Weights of a small transformer language model.
Size: 17 layers, width 256, 4 heads of 64, MLP 1024 GELU, vocabulary 1244.
Architecture: LayerNorm before each block, untied embeddings.
Training: a variant of Muon for these matrices, 471M tokens.
MLP neurons of a small language model. Each row is named by its layer, matrix (down: output weights) and neuron, and shows model dimensions 16-111. Each number is 128 + 32 x the weight over its row's rms, rounded and kept within 0 to 255. Numbers have three digits each.
A block is one neuron, or neurons of one layer that tend to fire together. After each block is what it responds to, as a language model described it from the Wikipedia text at the highest values.

L11.down196:121159118162179106112126193098154112089188188104107104097161173087170091134131165155103114188103153131092124056093108155074075154136145115139150124094110111063109108158090170104136123141129156188151106128137110179133092142125125121138148121121114169111164122096114121139083159123101023094
Mid-word fragment pieces. Short word pieces in the middle of a split-up word, often a lone vowel like i, si, th, wi, as in sc-i-ences, requ-i-red, au-th-or.

L4.down157:031182136133114158095121142120071164176130101109136126134119160107160121137122110092120139133119074106143107135127163127151117095181135158164164181123154147117163087155132147195176071151118189103125122180139054160155173160125225127145128094096182076151123179158122117184178128147134094184
L4.down208:162075166155113110116190119126138115106127120158130087142127191093106141112086079148072071133120187165177138101116104150069135113137129126133090178108169044113105108150098161089128108176142134083081104122099200135143106148169073092154094120204097119090107102137112191148128062134142142159
L4.down365:112113084120146118141179115125114092103094101117175136068085116138150132114208094131078102165098120154104141159169108115117153129210116142170071126085112134110141086143114137123117153155069110157130144148099118078119132127089107156081119135155153130120070045196133091152135145150103154124
L4.down583:130133111169163093116212114133062122139128124118125097150137113181083121067092095139103148126103166191154134176160142157112115121146117101108126080118116077147119163097118171172083132082163126179150116128099106075190077197098216160151104108074068114146085154149101161070098153155149165107
L4.down694:105150145185144083083156085088057125140117089117175180142101170166157147145157158111148118133129084121145173142144166154138115161172100094138117138103140126162151132165167154153158167071060131106049162178157146110082105133123129156145128079072103100197127127122087087158141171154069124043
L4.down848:076197070155090120122121142131101149143151122126081156134138159168111136086124076179116124118094106121135106143130115191103156149116156140147141155136120122085112109131106105094153197193107160087151120018157107115153131140107122121119085074141070115141166136161110120137107158160125143064
L4.down939:145139178136105112148163114124189137139138086159134166101157163162122123115116167084182074094146142110166132123173106162126121097173143095102158183129130122111129071145147056180090120121103158151170083126090117102174123140121195133134076151140095169142134080153130122146052052151138133108
L4.down991:117081113136055116113089104106123169132161128060152148091117133143194171168117122127137115172096130124177137116111152076158125121148160136208161121158169086083149160155145105135163152151120119040106071100056087116096204109143062063171155141111094123133136142186082167120086092163135133187
Second piece of split words. Short word-internal pieces, often vowel-led, that directly follow a one- or two-letter capitalized start of a word or name, e.g. H-at-sune, Th-e-odore, Port-ug-al.

L4.down71:140117099164162090130088113184121117138036126107151176145155189114097082073102142115129142086147087123089116136089118086115109113113102158097139087144200101179156120146112137085131152102103147126070148161157136106119090134109088154095109117165091138178064141120197134156061184144093099094
L4.down137:082133098125103094117109156180116142090118081078158100098135071103130085053140132135185124135125095123131124143108118144079185136137126124133105092137193153191145140159129135126108103145119116108104110115146106096118116138183169109128161138154138193170128138153239096122063156118123145113
L4.down187:088150204153166132135144150138127131050134122086127157120080139146140119168124119128131142129102132126086103149136117107103162157129081135136139155059114100148155164166141099125137090135093152126146125211117148131121102103170098088117078146153147093110156191175073171133181111175133032077
L4.down292:150159104168164137113131111179100156143153134144153185148082101134152145100119170118146161091132127161082136153070099151158132168138128138154110092148125098080159171090096157116239172098121100136110112206118146068148134139087069159148088129142136113128099151206141155241135148127113089169
L4.down653:156159130139085118147175140127093103119060131101106138067104104155130108155139163102114193082075171140186129184091119152154132103156132147110135139121116070152082136148107131157122116146111104109161183164101086135079094132179132101130140125199191120154145109104075171187155182066146130112
L4.down779:098186125156073121163125147148128092125124078128092095154157087185126117076070097141111028142100109164101084150082135135097126165184086128097160112147100094139148145182132156127149129155149096154086135136106134114103119142156112136116181108174106169124117128178132144152120112149120157125
L4.down802:070138156145190121168053083134132168065127102141090079120115214128121171109147051113144172052100120099091093145138101081137116147173140164190120145097174172125115160120106082153141180115138121126070159091133137085107086112134116080092080173068126155146143129138139126128185026134137117141
L4.down1001:206146142136145141105160096110119109083172045105148059192120104109110158170108121123098097110110118148133136160171108088181154150129066136137193143162149169174157074123134053142138099098117176174136135111152134163101147060114136110144075165108115108130113168136115148160129117119125122137
Mid-word fragment pieces. Short inner word fragments (often with i or w) that split a word after its first letters, like t-wi-sted, con-tri-butions, T-w-o.

L5.down4:160159072204078099084108118094170131135073124165060171177122144138103151087128171133148138146147102160149154107135104154114108104141132133118145099111168123112134098050120110132141101097126120102091160084132182125196151110145061088165147140124093134171163169088124166163153137064170093108
L5.down20:124142142182116133077165086142155153049131073152090108100129128160135184097143114185177087092086147102079151102064177145115137152110153063177132148108125122177163087084096137082201178064141138078109158164130140104168148152133092101135131165131135089161151230200131150102084144126132109095
L5.down192:135155177132116107101105135174130065098144153119109151137122141161114116102127117162109139136094213100185096116040084062068127116103130129103127156113126146114142214116117180146098141107116110144163138154159150083179190119129110095117116119152127146129127108194119136112113133130140141174
L5.down313:145143126169126113126132094094106126073111116155164094164145092108137124109129112086068166126047073146003150130087151047132117168100143155160150221123152137205208133167105168078129152080144147116078168088119065128089150148159102099155118184128176090123172134178119085100128128149134138141
L5.down382:131130197077202147129158129113145167072104108162145223103077148050107106120119114143165116089115134132117111169117111146116167138104111110095078178078117174108143112114145107158139117163151125133132174137110091123101144098119152129133132150185143065132122140130108204123095155126109118116
L5.down563:119152096177123082107133108141111154122115144111119160108162069091132147102139104154130115135079102127035149139170100136123127123058136116145114028135121140199089171103090126129142135128175102124206146167217119100151149088118106133080111096076166085141148126226133120134128101099101145172
L5.down738:158096091087114173119126114158152135179120086142156168073157145129085173191163137158129130079146162146157128102121118140145162091114072164076086114070139156096108124129170189096084054081109141118101111092107183142139135145117135119133125110182158098142128078169112194129109126145223082198
L5.down776:132115098052138140160056090098099190043192121094084146115122147129116150153129109170148141100148097144129111135107164143121102194108145073119084129087177144132132089072095125087138119153124100133131151161078115148186102111145098112116095168155122079097119104147101098083118150130160109096
Consonant+i word pieces. Word-internal pieces of a consonant plus short i, mostly "ri" in Chri- (Christine, Christmas, Christchurch), also di-, li-, tri- starts (died, library, tribal).

L5.down35:144187149123154140127123147154136074093154091088121150128157136139115131062091120099136113122152102114172115122175112140137126142120204220100088155102128124071141223146094132134098137160151151130095131147189099126119091138191101149132114126172124081181124103140117095129117193138063149159
L5.down145:134205105105109114126096129136170104043179089103134114094094097131114209194093084138126134066163068131129122126104132116142126076182156156108171130113118095104100080087125083145125143124133110071159165090114126124097119099109147152106136167145096050209144094098168155139086111204143080120
L5.down200:127157113127122154145103145111081115071094112149100088094048094153132149180120161108080165139176140147079113105136131122194165106128164162096137143194105139140106033153121146137104155177052133093143125148132112094130136155108170158132171110184155123160125171113101111115168103123162118080
L5.down266:112204106120141128146131193149168091102125171157126129166146147154157172128118148091130143093096147111097111127140177075130159075125108056214199145074135119091120144190139120137102123063143145082110096045149106154116095154167160133103134157105095142141093117141164153192127101159173095099
L5.down454:193162111047154107138159135176054141155089084075142127181130158167130101145199154190124134105123115138132085143153114157115175145176105116116110138128143144093135100175107122175111149144096113113109136166212112116129141169133130128121125139181185172156127139048116146123172168093131149163
L5.down686:109118109125063167136172192133112151129129103086150147091133166080143116119096099153117058151139174132060105146114152066125124114160095092135156082197152097121088124152131182077143120161161163113105130131102061140104079113127136115176115136076146147097137102139097174127058137169148173122
L5.down742:216140142143155152086152126217126149155172123132160194115150182101116078161135150166126143110116101109133152069169105149086160115152117138168139158147095153086067101143057164135110118166154142165094177089113185102131092075129117142110119096179102118158084098095116168150099120175151081123
L5.down877:150109132086178108092191155132079205109097160158128161137179180125084087134163185138121070101172166134125130107145107189134146137152123142135126114134111156106100157118102137126116150117081154183193114127131053146076122089132131144125155115138149149114108126104119140135139133122177107171
Second word-piece fragments. Short vowel-led word fragments right after an opening piece like th, h or f, mid-word, as in th-in-king, h-ot-el, f-our.

L4.down69:095123115118071140160153119090172114103158119117113144119114125063105168177145133151076129138164117112151150082109138139124125100097192087119163124126118074135095084118111152100147129106158130134177129119155156085137137140080084135131166179182129115128191144167059181087162137144137160110
L4.down148:160119111118161122168131147102113129135058102178157130074114102151109151156131068163151156117174140164158111136174098146098117167148139192151116167171083132092157163087124084158127143186121182096124088110116169102136165107093191128162132108138131153138146087148133161143141109118132070111
L4.down274:089121149104124167091190134108135122104150101127137139147089142144139110155164189095134095139101100122104086170063117125128120100118131168146113138172149148126116081069169096105107163121120191124140095150112138089138133122130101086154127079147179128142090104120128139147222095123159155149
L4.down368:136204094067131091122071125083092059143062095037116162156126115125136094182171143112160168081152104122116109107121193110166089090140148165131140117101102120206198116086095083102151127155150116104088125111174140092093103152128121116128061125093156095148108116157175107129129078151123077129
L4.down516:155081117107099110115122123216157168074085132202132122119171103132141034125163093091127162114066131126130119095115153099132087154126051045129073153148108142148130203140174089099144146092137149087136115140101111151181136175156059141150121075116111142131157159206138127098113163149093109164
L4.down757:121149153121117117157145092163138161075103091134129134070143116155125144119129125140156151094078147134192154178140107103126094125184183180103075103097132156165097105108175106155126108187141113150133125090150118163165087160115073150120084099116081126105204118126115167149199096115146054097
L4.down932:096111144094080135180118129119172165090089111155089093134051151165109171107104131114173089100091084109123103143132128164114106153163121113129089136132187122089115104119167173132115091122120196124161090096129136162142139122167145091124176114132114160167127146126109093111094105135140164138
L4.down945:142149179070103105169130155053162105095174135203064165116124189170176138117156165103171129132185104168124093149049125116140110138139128099144130085134072132089076123088121082126137150121190158156105073186100131139213174114130116141117101111119092181116105133138086154125176127129110113114
Mid-word pieces, number commas. Fragments inside longer words, especially em in academy, academic, cinemas, problems, plus enc and ex, and thousands-separator commas in figures like £30,000 or 5,346.

L5.down115:103161125184139107226125108153113102104154144146137196142179138114135188092124122135136118123173163071143117083104179145139051086080122153121111149066079181160122154101199144175112102061153121173137134149090110098166127156112158115146113148136131127122119080197147156205162173095126160128
L5.down136:111093177135120166117115148139116125125154179134103156139118184142089138100145154142083133150130124179113080155102130190101084131155141182129107096144090071169158078101132107142177121169142135171148127151105128122152066130128148131133128105128169148187139115136109166103129137072110092087
L5.down166:163159126111173120137138107100144125061158134144127178130207150139110214092157085111072161090115110131148064138078156133156117084122094127091147125126105163092131081114111041152162134083115189165120123156084125135145123106119101093185149147178180200131123110139077164148155153144095111123
L5.down181:151108149125142151160178139169168075115144084179198127169092111163102138093199142174091171100189120127123164173128059121116165110127123126116157140159127125106128075046141117116146129126157096145073153128100060129124140110114159089133180122155115121116095095131106109087141113157168149138
L5.down876:185122147153118142106093220141078114133197112155126095121097110126164154167123085154142135158151112155151151095171134143192131118155100148083147179109161116073191151084052136134129167100111085172129108195140155111109162084137127079138210149162129177153110137184128141092106155128129074162
L5.down886:133110116131123069167155131109098184175170132110106124101071164158141148112125137138163131112146141115138103163159131135129065064084096127088083085189132072134161087141107095152159140152101150119101124150204085119139161125140104154194062148130169107100095096132125102176186110145121166094
L5.down911:130149160110073095143119097083117115072161125118141155140161116153126099116116077121140057072115059157083112158223121118118142129182124136193149048063153173075066153145132070121130134079124111142091163116157157128123189101121135103100126158104120108097127088100098164147125063094073127155
L5.down1010:110119137152198133147063100121117077211138135107073131148133143077159122124201127113090118154137064110115126184207155147137166087154043187125129165117170118143131123120184166105138125114186123112112112076114148158118111154164096155111160185174146137086136121145149157176150182130113118177
Thousands comma, mid-word pieces. Commas separating thousands in numbers (£25,000, $29,286), plus short vowel pieces inside words or names like Sub-si-diaries, fi-res, Sh-it-eta.

L11.down417:170141122149078127147077102154130152059069146171081107123075138085154203165164135181165144129189157087155176091140110104097141067121123139160102109179107053119082127166129127113150062091090137154109135112164135146117176090142130096098132104110125095172113098133151097163113157154157163129
Mid-word fragments and dollar signs. Word pieces inside longer words, especially before a final -y (comp-an-y, com-ed-y, constitu-enc-y, ex-c-ellent), plus "$" opening money amounts or LaTeX math.